Weights of a small GPT-style language model, trained from scratch on English Wikipedia.
Training: a variant of Muon for these matrices, 426M tokens, 7300 steps.
MLP neurons of a small language model. Each row is named by its layer, matrix (up: input weights) and neuron, and shows model dimensions 112-239. Each number is 50 + 15 x the weight over its row's rms, rounded and kept within 0 to 99.
After each neuron's rows, "fires on" lists the tokens most often at its 100 highest values on Wikipedia text that the model never trained on.

L14.up392:47 27 27 42 50 36 46 38 77 63 23 34 64 34 55 53 67 49 51 46 24 46 36 53 58 37 47 27 66 54 50 54 63 29 58 36 66 47 38 53 71 74 26 63 73 18 28 78 55 40 74 29 48 60 59 56 37 69 62 75 28 40 70 52 59 27 62 49 62 46 45 28 43 72 53 25 71 47 50 32 52 57 58 46 40 55 70 44 70 40 30 58 21 32 38 28 43 56 50 33 56 34 48 41 53 70 56 56 45 38 64 36 44 78 29 35 60 46 45 63 46 68 26 99 58 62 33 56
fires on: "ag", " became", "as", "ish"

L3.up1124:51 57 83 36 68 25 39 58 41 41 23 53 22 46 25 60 57 45 43 56 47 66 68 37 47 20 94 48 43 55 49 55 33 43 70 16 48 28 48 61 27 48 35 72 50 52 62 55 58 70 56 20 45 70 68 48 24 36 67 20 47 43 42 58 73 56 29 64 67 25 39 62 66 40 42 47 54 75 81 54 68 39 32 36 76 34 83 53 42 40 47 44 49 47 35 29 48 36 32 47 55 67 31 52 63 23 60 50 60 44 86 66 51 40 54 57 50 40 42 58 16 49 76 26 60 53 43 60
fires on: " place", "ma", "):", " Rep", "s"

L14.up268:69 62 46 52 64 51 40 43 59 64 50 29 48 54 53 56 62 46 23 41 47 57 49 33 74 52 33 58 51 84 51 40 14 49 66 37 58 44 65 57 88 56 34 23 35 42 39 02 81 39 21 50 62 74 70 59 75 33 35 34 63 24 53 35 53 41 49 67 60 32 39 35 48 35 60 74 33 64 36 70 61 80 64 47 57 64 30 43 61 29 44 52 24 27 63 55 60 49 21 47 67 38 43 38 50 64 60 61 58 38 54 40 70 56 65 35 57 46 43 54 46 13 24 51 66 44 58 68
fires on: "st", "ent", "osp", "o", "or"

L14.up1007:37 29 53 61 50 50 45 53 40 57 41 62 50 55 58 47 74 60 40 39 28 48 55 57 60 46 29 35 54 54 58 19 52 30 42 42 68 59 34 45 85 62 39 48 41 57 27 35 58 55 54 35 63 28 51 66 59 51 62 66 60 46 58 45 79 74 98 72 55 38 58 50 39 60 52 49 43 69 60 33 48 66 29 37 23 45 72 23 70 52 59 54 42 10 27 47 48 42 59 36 39 68 48 25 28 46 53 65 63 52 45 52 49 37 53 50 27 73 38 74 25 48 39 47 61 70 45 45
fires on: "ag", "est", "ant", " j", "et", "ish"

L3.up847:63 49 46 60 51 49 47 47 56 31 50 50 55 82 49 59 43 49 36 31 62 15 64 35 53 62 45 49 50 83 70 37 51 68 48 75 43 36 47 26 21 47 51 70 57 48 51 63 60 60 72 78 60 72 69 41 39 54 61 44 70 51 52 66 57 85 63 38 34 49 69 24 83 56 30 59 71 67 80 75 45 70 56 24 64 43 41 63 19 48 51 49 48 28 28 43 49 94 40 45 64 49 39 38 41 48 33 27 69 72 51 21 49 43 68 60 49 55 27 09 50 45 33 34 57 49 50 46
fires on: " Man", " Par", " par", "ival", "oman"

L14.up1205:66 41 28 26 76 38 22 74 73 55 49 51 63 63 38 54 38 37 61 78 45 65 39 49 74 35 67 52 63 32 42 56 74 51 55 88 18 57 44 63 46 52 84 54 55 48 62 38 74 61 26 60 81 77 31 38 55 02 34 40 41 49 66 63 41 69 38 64 47 54 37 54 48 39 22 36 54 56 56 54 57 40 74 42 39 82 42 36 51 57 41 34 50 51 18 58 58 39 44 67 28 39 25 54 38 44 58 58 35 62 45 45 46 47 52 46 47 55 42 44 42 33 43 19 59 76 60 37
fires on: "in", "en", "it", "on", "N", "n"

L3.up89:68 52 21 52 39 30 45 48 42 44 24 85 28 54 58 32 66 45 40 59 49 36 54 65 49 54 41 48 55 50 65 63 53 60 70 43 77 33 56 71 47 33 63 65 22 58 32 56 27 70 53 33 17 36 51 62 77 39 27 35 65 54 40 49 31 55 37 55 34 48 52 31 40 45 41 53 16 33 60 39 23 72 57 89 71 63 53 47 41 59 70 26 49 63 09 49 36 55 36 69 78 61 54 29 55 83 50 39 52 63 33 60 72 37 63 44 59 68 38 36 41 65 72 36 30 30 73 94
fires on: " tr", "W", "ew", " W", " w"

L3.up1772:40 50 32 52 46 36 70 63 40 66 65 64 42 36 61 39 56 63 47 60 60 68 55 41 55 51 33 46 72 39 26 54 43 61 65 84 40 43 59 36 52 28 43 80 85 35 45 39 71 34 55 29 37 80 62 25 65 42 53 64 44 27 60 64 38 75 59 48 37 26 32 46 36 33 51 27 45 64 69 49 71 44 43 35 47 77 34 46 58 38 43 52 41 39 15 37 70 41 31 53 48 61 70 41 72 49 52 63 53 57 34 62 55 59 50 11 58 75 62 43 31 43 43 69 68 59 21 36
fires on: "te", "me", "man"

L3.up908:65 56 57 56 03 20 50 40 29 30 45 52 26 47 61 75 63 44 43 53 66 55 42 52 51 60 54 42 39 59 42 65 71 79 58 62 77 67 78 24 66 37 54 50 35 67 37 46 54 68 39 36 63 59 60 73 61 43 31 35 40 51 37 44 67 45 44 70 48 17 43 33 50 47 58 61 56 35 81 35 35 49 38 62 51 65 16 22 49 67 51 57 54 53 75 57 43 66 37 52 55 25 63 65 47 68 50 66 59 29 59 20 65 41 45 54 71 61 54 42 41 66 42 60 54 46 60 73
fires on: " W", "w", " w", "W"

L3.up63:42 58 55 44 52 27 57 50 49 62 36 32 36 68 37 32 40 53 74 49 47 34 40 51 52 57 85 31 52 57 47 49 41 56 99 41 51 19 55 53 27 42 59 65 32 46 79 53 51 50 51 40 33 42 61 62 24 28 52 45 45 58 44 49 56 71 22 40 29 58 47 63 41 57 47 70 50 47 47 57 48 67 34 69 52 51 55 71 21 48 74 62 22 36 58 27 59 31 45 59 78 56 13 46 43 59 73 15 52 61 73 71 58 51 73 47 41 54 16 52 49 66 66 34 33 67 74 41
fires on: " –", " Rep", "|", " place", " first", " third"

L3.up1672:55 30 49 66 53 39 36 36 57 26 33 62 46 53 56 50 68 41 74 51 65 46 67 60 37 57 46 57 59 45 18 15 80 80 49 73 63 38 57 59 25 37 32 37 18 29 50 75 30 81 57 47 54 49 47 52 62 39 38 40 67 53 50 74 32 24 56 56 45 61 55 71 59 46 37 62 39 42 48 76 48 78 16 44 44 49 53 59 29 44 38 59 27 49 59 37 72 65 48 43 77 20 41 45 37 71 50 70 71 60 56 62 44 41 52 47 32 65 59 56 59 44 64 30 46 52 34 29
fires on: "gr", "uc", " pr", "let", " there"

L3.up774:44 35 46 32 54 70 52 41 55 60 64 49 38 56 33 53 24 56 23 35 57 55 67 73 48 61 45 67 53 62 45 57 45 47 58 73 60 45 55 51 90 51 42 27 41 49 42 37 49 48 43 67 59 51 49 55 68 55 36 33 48 62 35 77 42 55 48 54 36 68 71 47 41 62 52 99 11 75 78 40 34 40 61 44 61 50 32 39 22 48 55 30 72 24 29 33 69 34 30 55 31 58 34 41 47 48 22 39 46 55 71 24 51 35 62 55 31 66 51 58 68 29 60 49 54 31 42 48
fires on: " in", "um", " Army", " team"

L3.up1528:36 64 56 52 85 62 43 77 50 30 53 65 42 31 38 36 69 45 19 59 37 62 21 64 60 50 69 41 47 67 56 70 39 43 22 58 44 74 39 41 57 57 56 22 43 57 39 57 33 66 42 64 56 42 43 55 43 65 66 42 48 50 66 55 29 41 58 17 40 55 50 32 40 51 65 33 29 62 73 73 34 60 53 63 63 39 65 78 36 46 48 28 50 21 64 51 42 46 39 44 51 66 60 61 32 47 42 54 52 65 64 30 31 50 35 36 60 30 44 43 57 53 52 70 52 61 68 54
fires on: "en", " war", "iver", "F", "wn", "ipp"

L14.up295:46 59 38 50 75 61 50 37 63 34 50 33 68 46 47 38 41 53 37 57 37 47 54 66 61 42 32 70 55 57 41 39 36 36 93 42 46 59 64 55 36 66 55 64 36 31 29 67 58 39 45 58 62 41 42 28 72 62 51 36 41 67 49 50 27 79 23 69 67 42 64 62 61 37 26 40 50 67 48 46 23 52 24 28 31 46 56 53 30 32 32 62 62 68 35 42 61 62 23 47 48 33 53 36 37 53 45 55 52 70 46 73 46 37 50 60 31 49 65 55 63 54 23 36 43 39 69 69
fires on: "ig", "all", " South", "ang", "am", "ill"

L14.up612:27 22 28 27 80 45 39 58 40 15 64 12 24 63 80 54 38 55 59 39 41 46 30 27 42 35 54 77 56 99 54 52 33 58 44 40 91 72 57 23 60 49 55 66 46 69 38 49 54 65 61 74 59 74 73 45 56 55 74 53 50 47 37 41 21 45 53 47 49 29 52 48 57 68 46 51 47 52 45 47 60 37 56 76 45 44 43 43 51 50 34 68 46 45 43 25 60 61 36 33 62 46 79 61 60 61 37 28 24 43 19 54 62 62 67 39 42 44 73 42 37 49 37 54 64 50 51 46
fires on: " of", " for", " College", "ute"

L14.up245:66 58 46 43 29 86 12 55 42 31 38 48 33 70 49 60 58 42 62 36 27 36 49 19 57 53 51 24 48 48 49 45 58 50 43 81 75 55 43 64 46 37 37 46 56 33 73 59 45 65 43 67 72 35 51 39 43 32 34 32 85 68 64 33 46 56 38 66 53 42 28 58 27 67 15 66 53 48 50 65 24 39 46 48 46 61 34 17 70 54 20 61 70 61 44 52 53 46 35 70 59 12 36 63 30 39 69 51 75 70 50 56 67 43 56 61 63 32 67 57 32 36 55 17 38 49 29 56
fires on: "on", "it", "g", " Don", "h"

L3.up597:42 66 38 61 62 75 43 48 48 23 68 49 55 47 23 49 41 70 44 66 45 31 60 54 31 51 57 30 66 40 41 51 81 40 44 73 47 22 26 54 47 46 67 65 64 61 48 50 56 19 76 39 74 71 51 65 76 57 44 60 41 48 61 57 64 70 32 44 71 35 76 45 47 55 56 36 56 75 39 52 41 29 64 69 44 62 28 39 50 34 28 61 82 43 09 35 36 56 63 61 38 30 41 52 42 60 35 59 58 54 56 53 62 61 27 49 50 67 48 39 71 61 47 41 37 39 47 54
fires on: "fl", "rat", "RA", "ell", " L", "form"

L14.up854:44 46 58 39 39 80 34 53 38 39 35 42 45 31 33 66 77 83 38 44 61 36 47 74 43 58 32 53 26 57 52 70 38 82 48 29 59 70 53 56 54 35 44 62 34 25 65 50 58 64 62 66 34 47 60 46 56 63 66 64 42 87 40 40 50 46 39 64 51 56 28 33 79 68 68 66 65 55 59 82 68 55 65 46 49 53 37 70 57 49 42 29 54 50 34 69 56 46 27 57 11 24 59 49 46 54 60 45 61 40 59 60 38 59 51 56 37 78 60 31 57 59 67 50 84 47 45 46
fires on: "ur", "or", "ent", "ay", "w", "ograp"

L3.up1479:42 55 46 57 45 46 45 28 32 62 27 44 49 48 55 45 32 88 39 58 22 53 15 22 65 49 29 54 47 46 30 50 41 59 61 62 65 65 53 42 45 53 51 54 16 52 33 41 43 99 55 21 47 38 36 39 70 72 46 45 46 45 54 33 41 55 33 51 77 48 57 43 56 41 26 51 47 48 69 49 73 55 75 47 59 71 72 47 35 03 58 62 44 15 75 54 48 64 35 64 63 17 63 45 45 39 59 46 54 62 66 89 75 45 55 34 55 42 43 45 42 30 52 58 56 38 53 30
fires on: "ate", " Pro", " from", "A", " state", "ates"

L3.up1273:46 42 57 33 47 26 70 61 37 58 57 14 54 41 64 53 61 62 53 60 48 66 65 42 35 53 61 30 30 69 67 45 39 64 57 48 59 59 46 68 32 65 29 57 65 27 42 22 79 48 58 62 61 45 69 53 63 48 65 61 54 35 64 74 71 50 51 77 53 33 52 79 33 57 57 54 44 80 53 64 50 42 03 31 43 28 66 64 34 57 77 41 24 45 35 52 66 57 30 64 58 37 40 44 58 70 56 31 66 40 36 40 35 51 27 96 36 66 41 49 39 58 34 71 44 63 66 36
fires on: "s", "t", "-", ")", "|", "our"

L14.up1199:50 55 36 73 49 28 18 84 53 14 21 33 45 48 52 60 54 30 50 37 70 58 75 57 35 62 52 34 71 61 31 54 54 71 33 42 53 46 30 49 70 45 77 58 33 53 80 35 25 29 34 36 45 67 74 51 58 46 82 54 63 58 61 34 49 48 59 60 31 32 41 13 34 77 50 53 62 52 51 49 68 54 50 51 68 54 60 55 55 56 51 44 71 49 24 50 65 25 35 45 60 54 37 53 60 18 54 54 26 68 40 41 47 47 83 30 50 42 49 68 51 55 32 55 37 30 54 55
fires on: " att", " gr", " Gr", " M", "r"

L3.up763:47 52 30 67 54 60 43 54 40 63 43 52 81 32 68 26 52 56 53 43 55 59 18 76 37 49 66 42 48 47 35 38 59 48 44 32 54 24 60 63 53 46 60 42 40 67 51 55 51 38 51 46 46 23 70 32 18 78 42 26 62 47 38 41 47 58 73 47 31 64 42 56 83 70 56 82 81 44 67 46 41 69 31 51 49 66 51 43 02 50 43 57 50 48 55 58 43 44 38 52 65 22 24 75 62 19 43 67 58 41 34 44 78 38 33 24 69 79 51 36 23 69 73 55 38 28 14 64
fires on: " th", "els", "I"

L14.up714:58 48 65 52 34 64 56 36 72 64 55 49 47 60 15 59 18 41 47 29 63 54 43 60 49 45 56 58 65 38 36 55 54 53 40 50 63 48 49 47 49 79 72 36 45 35 49 26 44 51 31 64 65 63 57 08 68 50 62 57 42 64 60 59 49 47 29 35 74 78 40 30 53 61 62 65 45 42 49 56 40 65 63 43 24 47 69 71 36 35 51 34 49 74 23 43 24 39 55 32 31 59 40 38 60 37 13 88 52 49 37 39 41 45 53 43 56 69 33 33 55 57 50 69 56 18 62 49
fires on: " In", "In", " in"

L14.up5:44 56 59 32 77 69 53 28 42 32 51 20 49 60 48 56 33 67 30 19 71 62 37 42 52 67 36 59 80 61 47 59 58 27 58 46 63 44 56 32 49 39 52 65 56 43 44 32 34 53 46 65 57 48 65 57 24 30 37 28 63 52 48 35 51 65 52 52 51 53 47 53 34 57 39 30 28 72 47 61 72 22 68 56 54 42 72 59 62 46 64 46 63 50 55 44 31 38 21 52 76 58 33 63 65 38 47 50 53 51 42 41 52 72 65 48 87 56 72 79 55 44 25 48 48 53 44 33
fires on: " of", "ol", "al", " for", "h", "ent"

L14.up1686:36 39 63 50 55 61 69 55 85 76 45 68 70 15 80 43 68 34 43 29 65 04 53 56 56 25 45 78 48 87 51 26 35 46 64 49 66 27 81 51 69 28 58 30 38 26 47 54 48 51 56 30 71 49 48 33 37 53 26 28 56 46 57 16 46 59 41 31 58 40 44 33 32 58 46 61 28 83 71 55 43 52 74 60 34 37 44 65 55 29 69 44 42 65 58 69 51 58 44 42 60 21 50 38 32 26 41 35 37 35 55 40 65 69 56 59 25 67 59 55 59 53 61 70 70 47 53 69
fires on: " ", ";", ".", " |", "ad"

L3.up184:69 52 36 30 26 51 22 55 52 36 55 37 34 50 45 52 53 55 63 45 57 36 55 41 69 79 75 36 73 44 22 63 50 18 51 83 59 52 29 65 52 43 52 31 32 41 45 53 02 63 81 61 20 37 62 35 51 43 26 45 61 59 44 41 39 67 40 42 49 64 59 45 23 53 45 59 57 62 82 57 39 66 67 68 18 82 53 51 20 43 35 47 47 42 57 51 58 31 39 48 47 27 46 63 50 58 31 43 48 61 40 60 73 40 32 80 58 32 32 67 21 57 67 57 60 57 46 45
fires on: " Y", " y", "Y"

L14.up1041:57 35 50 41 52 61 53 67 59 25 44 46 43 45 52 42 27 53 53 50 87 46 54 81 30 37 53 71 23 26 64 49 57 55 74 44 51 66 55 69 34 60 36 62 49 69 59 49 34 76 39 44 56 94 28 48 44 51 42 61 55 39 38 42 43 29 55 67 22 23 28 59 56 41 67 39 66 50 61 56 49 45 61 64 45 54 70 55 33 64 61 56 32 57 34 39 54 28 44 52 39 27 55 52 67 33 44 53 37 64 36 81 31 42 37 47 46 49 36 41 80 59 37 53 31 47 52 66
fires on: "y", " of", "p", "om", "ear", "r"

L14.up812:58 51 55 57 01 22 38 45 49 72 58 50 44 35 40 56 59 45 75 76 60 48 44 50 56 37 62 58 63 33 53 29 51 48 36 85 67 74 50 38 64 68 52 48 43 23 57 38 59 28 44 26 54 44 60 59 64 52 71 72 60 29 30 52 74 51 73 48 49 33 48 81 32 38 41 48 41 70 45 20 57 77 62 50 47 42 50 44 28 31 60 52 28 65 47 31 34 47 43 48 81 53 27 42 61 74 37 48 40 47 63 65 58 57 54 53 63 54 62 42 74 58 67 37 40 29 62 42
fires on: ")", "==", " ==", "ional", "o", "p"

L14.up515:61 69 70 26 48 43 31 85 32 30 58 48 56 18 49 45 36 50 72 33 60 49 25 58 28 50 64 44 20 40 50 49 59 46 33 53 56 45 61 55 37 54 62 78 52 42 32 30 43 28 41 47 48 58 75 30 48 76 77 61 55 51 49 57 56 44 39 58 30 55 20 49 48 69 53 46 35 43 67 35 71 41 53 83 77 40 49 50 58 42 65 52 69 60 32 44 55 32 45 51 43 77 58 60 50 61 37 59 48 49 52 58 52 45 71 43 55 33 36 37 57 61 36 47 58 69 57 26
fires on: " w", " gr", " Gr", "r", " rel"

L3.up1971:67 53 57 22 38 53 28 42 35 63 60 31 49 48 39 71 34 49 61 46 42 42 56 56 40 64 48 48 57 55 58 47 51 39 50 73 55 13 52 61 55 52 42 61 40 57 45 43 33 53 70 43 64 78 38 25 45 40 53 25 58 41 58 22 44 78 22 30 32 79 49 54 67 43 62 43 56 09 64 59 62 49 68 45 70 55 48 54 33 37 50 32 40 69 44 61 48 73 53 49 48 41 48 37 33 43 50 42 49 66 66 43 62 69 47 75 46 82 41 38 53 33 53 52 40 50 69 10
fires on: " Ch", "Ch", " took", " Sil", " Par", " Man"

L3.up311:81 67 36 49 73 44 45 50 50 68 35 44 38 26 59 57 53 61 95 21 42 53 55 57 19 28 43 65 40 65 54 41 40 74 51 60 47 23 62 34 55 57 58 48 55 57 32 66 41 51 87 52 43 43 33 43 52 86 45 33 57 50 48 19 46 66 37 40 58 33 46 40 69 67 39 52 52 67 38 58 72 15 34 63 57 38 75 65 35 47 59 49 51 64 59 25 51 28 74 50 63 41 47 51 41 38 39 51 71 42 45 53 65 33 48 57 42 47 44 78 44 48 56 42 56 60 27 43
fires on: " part", " was", " has", "\"", " is", " profess"

L14.up1045:58 18 46 49 59 45 43 47 40 57 58 61 35 56 57 52 13 33 78 73 65 35 41 35 40 58 58 40 56 60 49 45 37 56 58 45 32 53 48 67 37 72 09 76 52 20 64 43 56 60 23 33 70 12 44 38 69 49 51 54 78 29 36 51 49 26 43 64 52 36 38 52 60 55 57 53 64 52 40 51 40 53 82 68 59 67 20 19 40 27 41 40 62 28 40 61 29 34 59 59 61 45 52 46 43 50 31 53 47 38 39 59 53 58 67 33 51 55 67 68 43 29 77 49 56 39 46 54
fires on: "9", "z", "h", "n"

L14.up1109:43 36 42 50 65 47 36 45 76 45 08 52 48 37 44 64 40 32 53 48 58 34 54 59 27 31 71 43 62 44 28 44 67 12 63 50 68 85 64 61 30 45 39 73 41 62 29 60 44 57 52 23 51 47 42 25 81 66 35 43 55 51 57 62 42 17 23 62 56 55 49 33 23 62 43 67 53 41 49 32 46 61 63 75 38 40 74 91 43 37 44 52 45 56 61 58 50 55 92 48 64 31 69 57 49 59 56 51 63 47 46 41 33 42 58 35 33 32 51 70 34 58 58 47 32 48 60 44
fires on: "en", "er", "s", "n", "i", "k"

L14.up675:65 75 56 36 57 60 42 44 39 59 46 43 46 46 27 73 32 40 55 43 51 56 59 40 46 29 60 36 44 46 27 48 80 53 43 51 64 43 40 38 51 72 35 48 38 81 58 44 42 52 39 37 56 45 22 60 29 46 56 31 40 76 76 56 51 48 35 51 63 68 56 44 63 71 58 28 36 46 51 33 55 53 76 32 63 53 69 64 50 08 37 72 66 54 26 46 28 21 62 31 35 57 55 70 47 42 36 47 37 65 39 50 60 64 69 62 34 87 59 52 41 43 44 63 42 14 63 52
fires on: " and", ")", " to", " |", " in", "4"

L3.up132:71 59 46 32 80 43 44 54 57 41 65 72 47 60 54 77 57 40 31 48 30 70 41 36 41 40 65 45 31 45 50 79 61 40 56 61 50 50 64 18 66 63 36 60 65 37 28 46 42 47 61 21 25 83 39 38 77 61 59 39 40 66 43 40 18 65 48 46 58 39 17 49 36 59 21 47 67 40 70 46 47 53 21 48 45 66 83 65 33 33 55 39 50 45 58 27 47 48 85 56 56 48 23 74 45 47 40 39 50 29 61 32 32 40 47 52 67 46 69 59 81 56 47 17 64 53 49 52
fires on: " play", "ural", " was", " played", " is"

L3.up1421:43 82 61 34 67 50 79 44 35 48 47 60 66 58 53 60 42 61 13 32 37 54 35 67 31 59 54 87 47 49 54 44 94 44 36 44 36 47 56 75 78 40 52 67 50 43 41 39 42 52 55 31 48 49 29 74 71 55 61 32 71 43 39 50 44 55 69 69 51 48 59 58 26 52 44 33 26 37 82 54 65 42 36 59 68 33 64 52 52 77 75 60 58 61 30 43 49 52 59 24 07 51 62 59 35 34 41 47 32 60 47 27 75 18 40 50 42 53 42 22 83 45 45 39 57 45 71 70
fires on: "ents", "med", "ent", " England"

L14.up662:38 52 43 41 45 39 42 64 58 48 42 70 74 45 40 90 89 51 54 68 45 37 29 38 47 66 29 51 47 65 40 90 58 42 38 42 56 63 29 47 47 26 27 41 30 23 61 66 62 27 39 57 18 38 36 33 33 64 48 38 43 52 27 67 52 42 41 57 60 43 57 45 35 39 73 37 50 41 55 15 41 53 81 40 57 56 40 62 44 71 31 70 43 35 58 62 25 18 64 71 55 74 46 55 63 38 43 70 35 43 46 64 72 83 58 35 44 61 10 74 46 31 64 48 64 51 45 44
fires on: "ly", "ely", "ually", "em", "p", " cons"

L14.up1460:38 73 60 46 47 36 53 51 46 66 79 81 43 50 53 80 85 36 63 34 67 47 54 50 75 28 54 48 32 34 45 60 26 44 73 49 40 75 62 65 50 34 65 49 68 45 00 72 71 37 35 43 62 32 33 43 19 31 52 45 40 64 45 43 41 41 64 36 45 38 47 39 25 20 64 51 36 41 51 34 40 40 65 57 40 38 71 66 42 33 37 53 55 51 56 42 71 69 58 67 61 17 48 70 67 24 48 49 40 34 49 61 29 32 44 25 41 27 46 43 31 71 37 63 46 63 61 45
fires on: "1", "in", "an", "ab", "″", "m"

L3.up81:52 53 47 57 74 62 46 38 45 66 35 54 47 25 74 61 61 66 48 49 67 51 19 87 56 21 51 72 84 59 19 49 60 46 64 47 44 47 59 34 51 32 65 73 83 49 45 72 73 50 44 38 54 39 25 78 50 52 57 57 70 53 57 49 36 68 48 54 24 22 47 42 30 40 39 41 54 57 67 47 48 39 23 56 51 61 42 68 36 41 68 52 46 42 40 32 35 41 28 63 52 76 57 49 54 38 48 49 44 53 50 63 49 56 67 51 46 58 35 41 57 45 40 51 65 42 42 43
fires on: "te", "erv", " Pro", " Jan", "aj", ":"

L14.up935:69 43 57 41 50 29 51 38 61 53 50 58 50 32 63 53 36 74 32 51 33 56 50 38 33 20 58 75 52 41 42 32 52 30 44 31 75 59 59 62 26 44 65 40 69 48 72 29 34 20 43 48 52 46 88 09 24 61 58 43 51 53 54 75 34 80 52 40 68 54 60 63 56 50 34 44 82 35 32 19 32 48 48 57 68 56 61 66 31 48 36 30 52 58 67 68 40 36 43 69 42 12 39 45 35 38 33 53 37 46 45 83 76 59 74 42 38 51 85 59 39 60 46 49 36 30 27 49
fires on: "ill", "ross", " open", "ass", "T"

L3.up1818:37 41 40 53 59 45 49 48 80 50 61 55 73 68 58 45 31 55 66 58 60 60 74 64 55 00 56 36 44 59 76 45 53 16 69 25 44 83 52 47 51 75 65 64 41 66 43 33 60 33 19 47 51 53 33 50 31 56 42 45 36 49 42 24 51 46 70 53 40 21 62 58 68 69 57 56 57 46 55 36 46 23 37 24 36 65 51 57 53 51 61 36 54 46 42 69 76 35 79 51 38 59 43 70 80 55 39 58 69 49 50 40 52 49 51 47 34 32 31 38 45 68 39 53 62 24 88 57
fires on: "ri", "n", "i", "ki", "ology", "board"

L14.up220:45 64 24 48 30 60 20 52 46 66 33 38 48 57 47 24 71 59 49 42 44 51 41 12 51 61 46 53 45 64 42 55 58 43 49 59 68 26 40 51 52 63 39 85 39 37 49 66 75 42 51 60 57 52 29 29 65 37 67 64 49 21 52 34 35 44 34 53 46 55 19 53 68 38 44 64 63 55 57 69 60 47 49 57 74 56 74 65 62 50 47 67 36 30 63 65 51 53 62 61 80 39 52 39 46 58 30 81 37 69 54 60 52 24 60 51 52 40 47 45 61 30 47 34 17 72 47 73
fires on: " name", " term", " known", " stat", "ust", "at"

L3.up1301:53 16 71 41 88 58 22 61 45 26 52 56 52 46 54 34 48 71 30 47 30 59 17 54 32 44 41 62 62 66 61 46 57 53 43 59 86 35 70 54 32 81 34 44 59 74 52 58 57 25 59 44 78 58 54 41 20 42 26 38 57 35 52 44 46 59 62 53 39 79 55 48 41 58 23 81 48 62 59 47 41 41 51 46 65 46 34 66 36 55 56 42 56 49 62 55 61 42 62 48 60 38 09 67 83 41 38 24 58 20 33 51 28 54 72 52 66 52 54 42 46 66 58 58 68 53 64 71
fires on: " Lab", "cess", " her", " him", " th", "ful"

L3.up1113:28 49 44 25 40 61 48 50 68 42 74 46 78 56 42 41 49 62 27 68 88 48 49 66 47 57 52 37 40 58 34 60 50 19 29 80 30 60 42 36 69 30 50 47 38 30 43 44 32 44 67 70 92 41 58 41 63 77 24 47 75 58 52 46 76 37 59 41 69 55 25 46 19 51 53 69 74 63 49 54 35 46 36 52 49 29 32 27 53 40 36 64 52 30 53 26 68 65 42 47 67 78 52 34 34 37 67 41 67 52 57 40 70 45 61 66 42 73 54 46 28 58 39 50 65 51 29 31
fires on: "ul", " than", "res", "over", "ified"

L3.up604:66 46 65 40 74 30 38 34 56 36 63 20 84 74 52 62 30 72 57 60 28 62 57 45 65 68 54 55 71 39 74 55 60 34 48 52 65 35 53 85 58 58 57 62 36 31 24 18 17 44 55 62 33 38 39 60 44 62 52 09 54 32 38 29 40 47 31 37 25 75 77 68 48 39 59 55 67 61 70 57 42 51 40 60 30 37 32 57 19 60 58 41 29 46 47 41 37 44 61 39 25 43 53 53 37 81 39 53 52 67 32 36 49 47 56 45 48 37 35 38 61 35 63 65 53 49 63 24
fires on: " y", " pol", " th", " early", " e", " he"

L3.up1509:47 13 65 53 29 43 85 41 52 64 58 34 77 54 40 56 50 78 43 42 60 33 36 66 51 44 52 50 51 61 50 51 42 21 55 51 75 74 25 52 39 54 20 51 84 61 40 52 78 56 49 29 36 53 69 22 49 66 68 54 70 54 36 56 39 54 69 53 61 64 25 32 60 31 43 59 78 33 42 59 50 38 55 55 71 74 65 41 38 22 43 42 61 12 56 25 34 51 51 51 72 40 19 26 53 37 35 47 53 46 49 65 54 40 54 66 41 43 70 27 56 36 59 43 48 66 19 47
fires on: "RA", " con", " de", " del", " •", " Paul"

L14.up218:61 50 22 75 79 67 53 39 60 40 33 32 59 62 78 45 38 51 42 62 41 35 38 57 33 45 18 59 46 56 41 72 57 39 31 54 20 46 32 78 43 55 60 66 54 58 44 43 61 42 84 43 62 65 33 19 61 36 64 58 60 57 52 71 34 46 48 62 32 23 74 61 53 58 45 66 38 65 51 73 70 56 45 53 45 53 63 74 34 43 66 46 72 60 48 62 54 38 25 48 33 33 56 13 45 45 55 56 37 36 28 62 51 50 29 75 37 75 53 61 35 74 35 38 47 66 53 61
fires on: "all", "w", "ill", "or", "ull", "ar"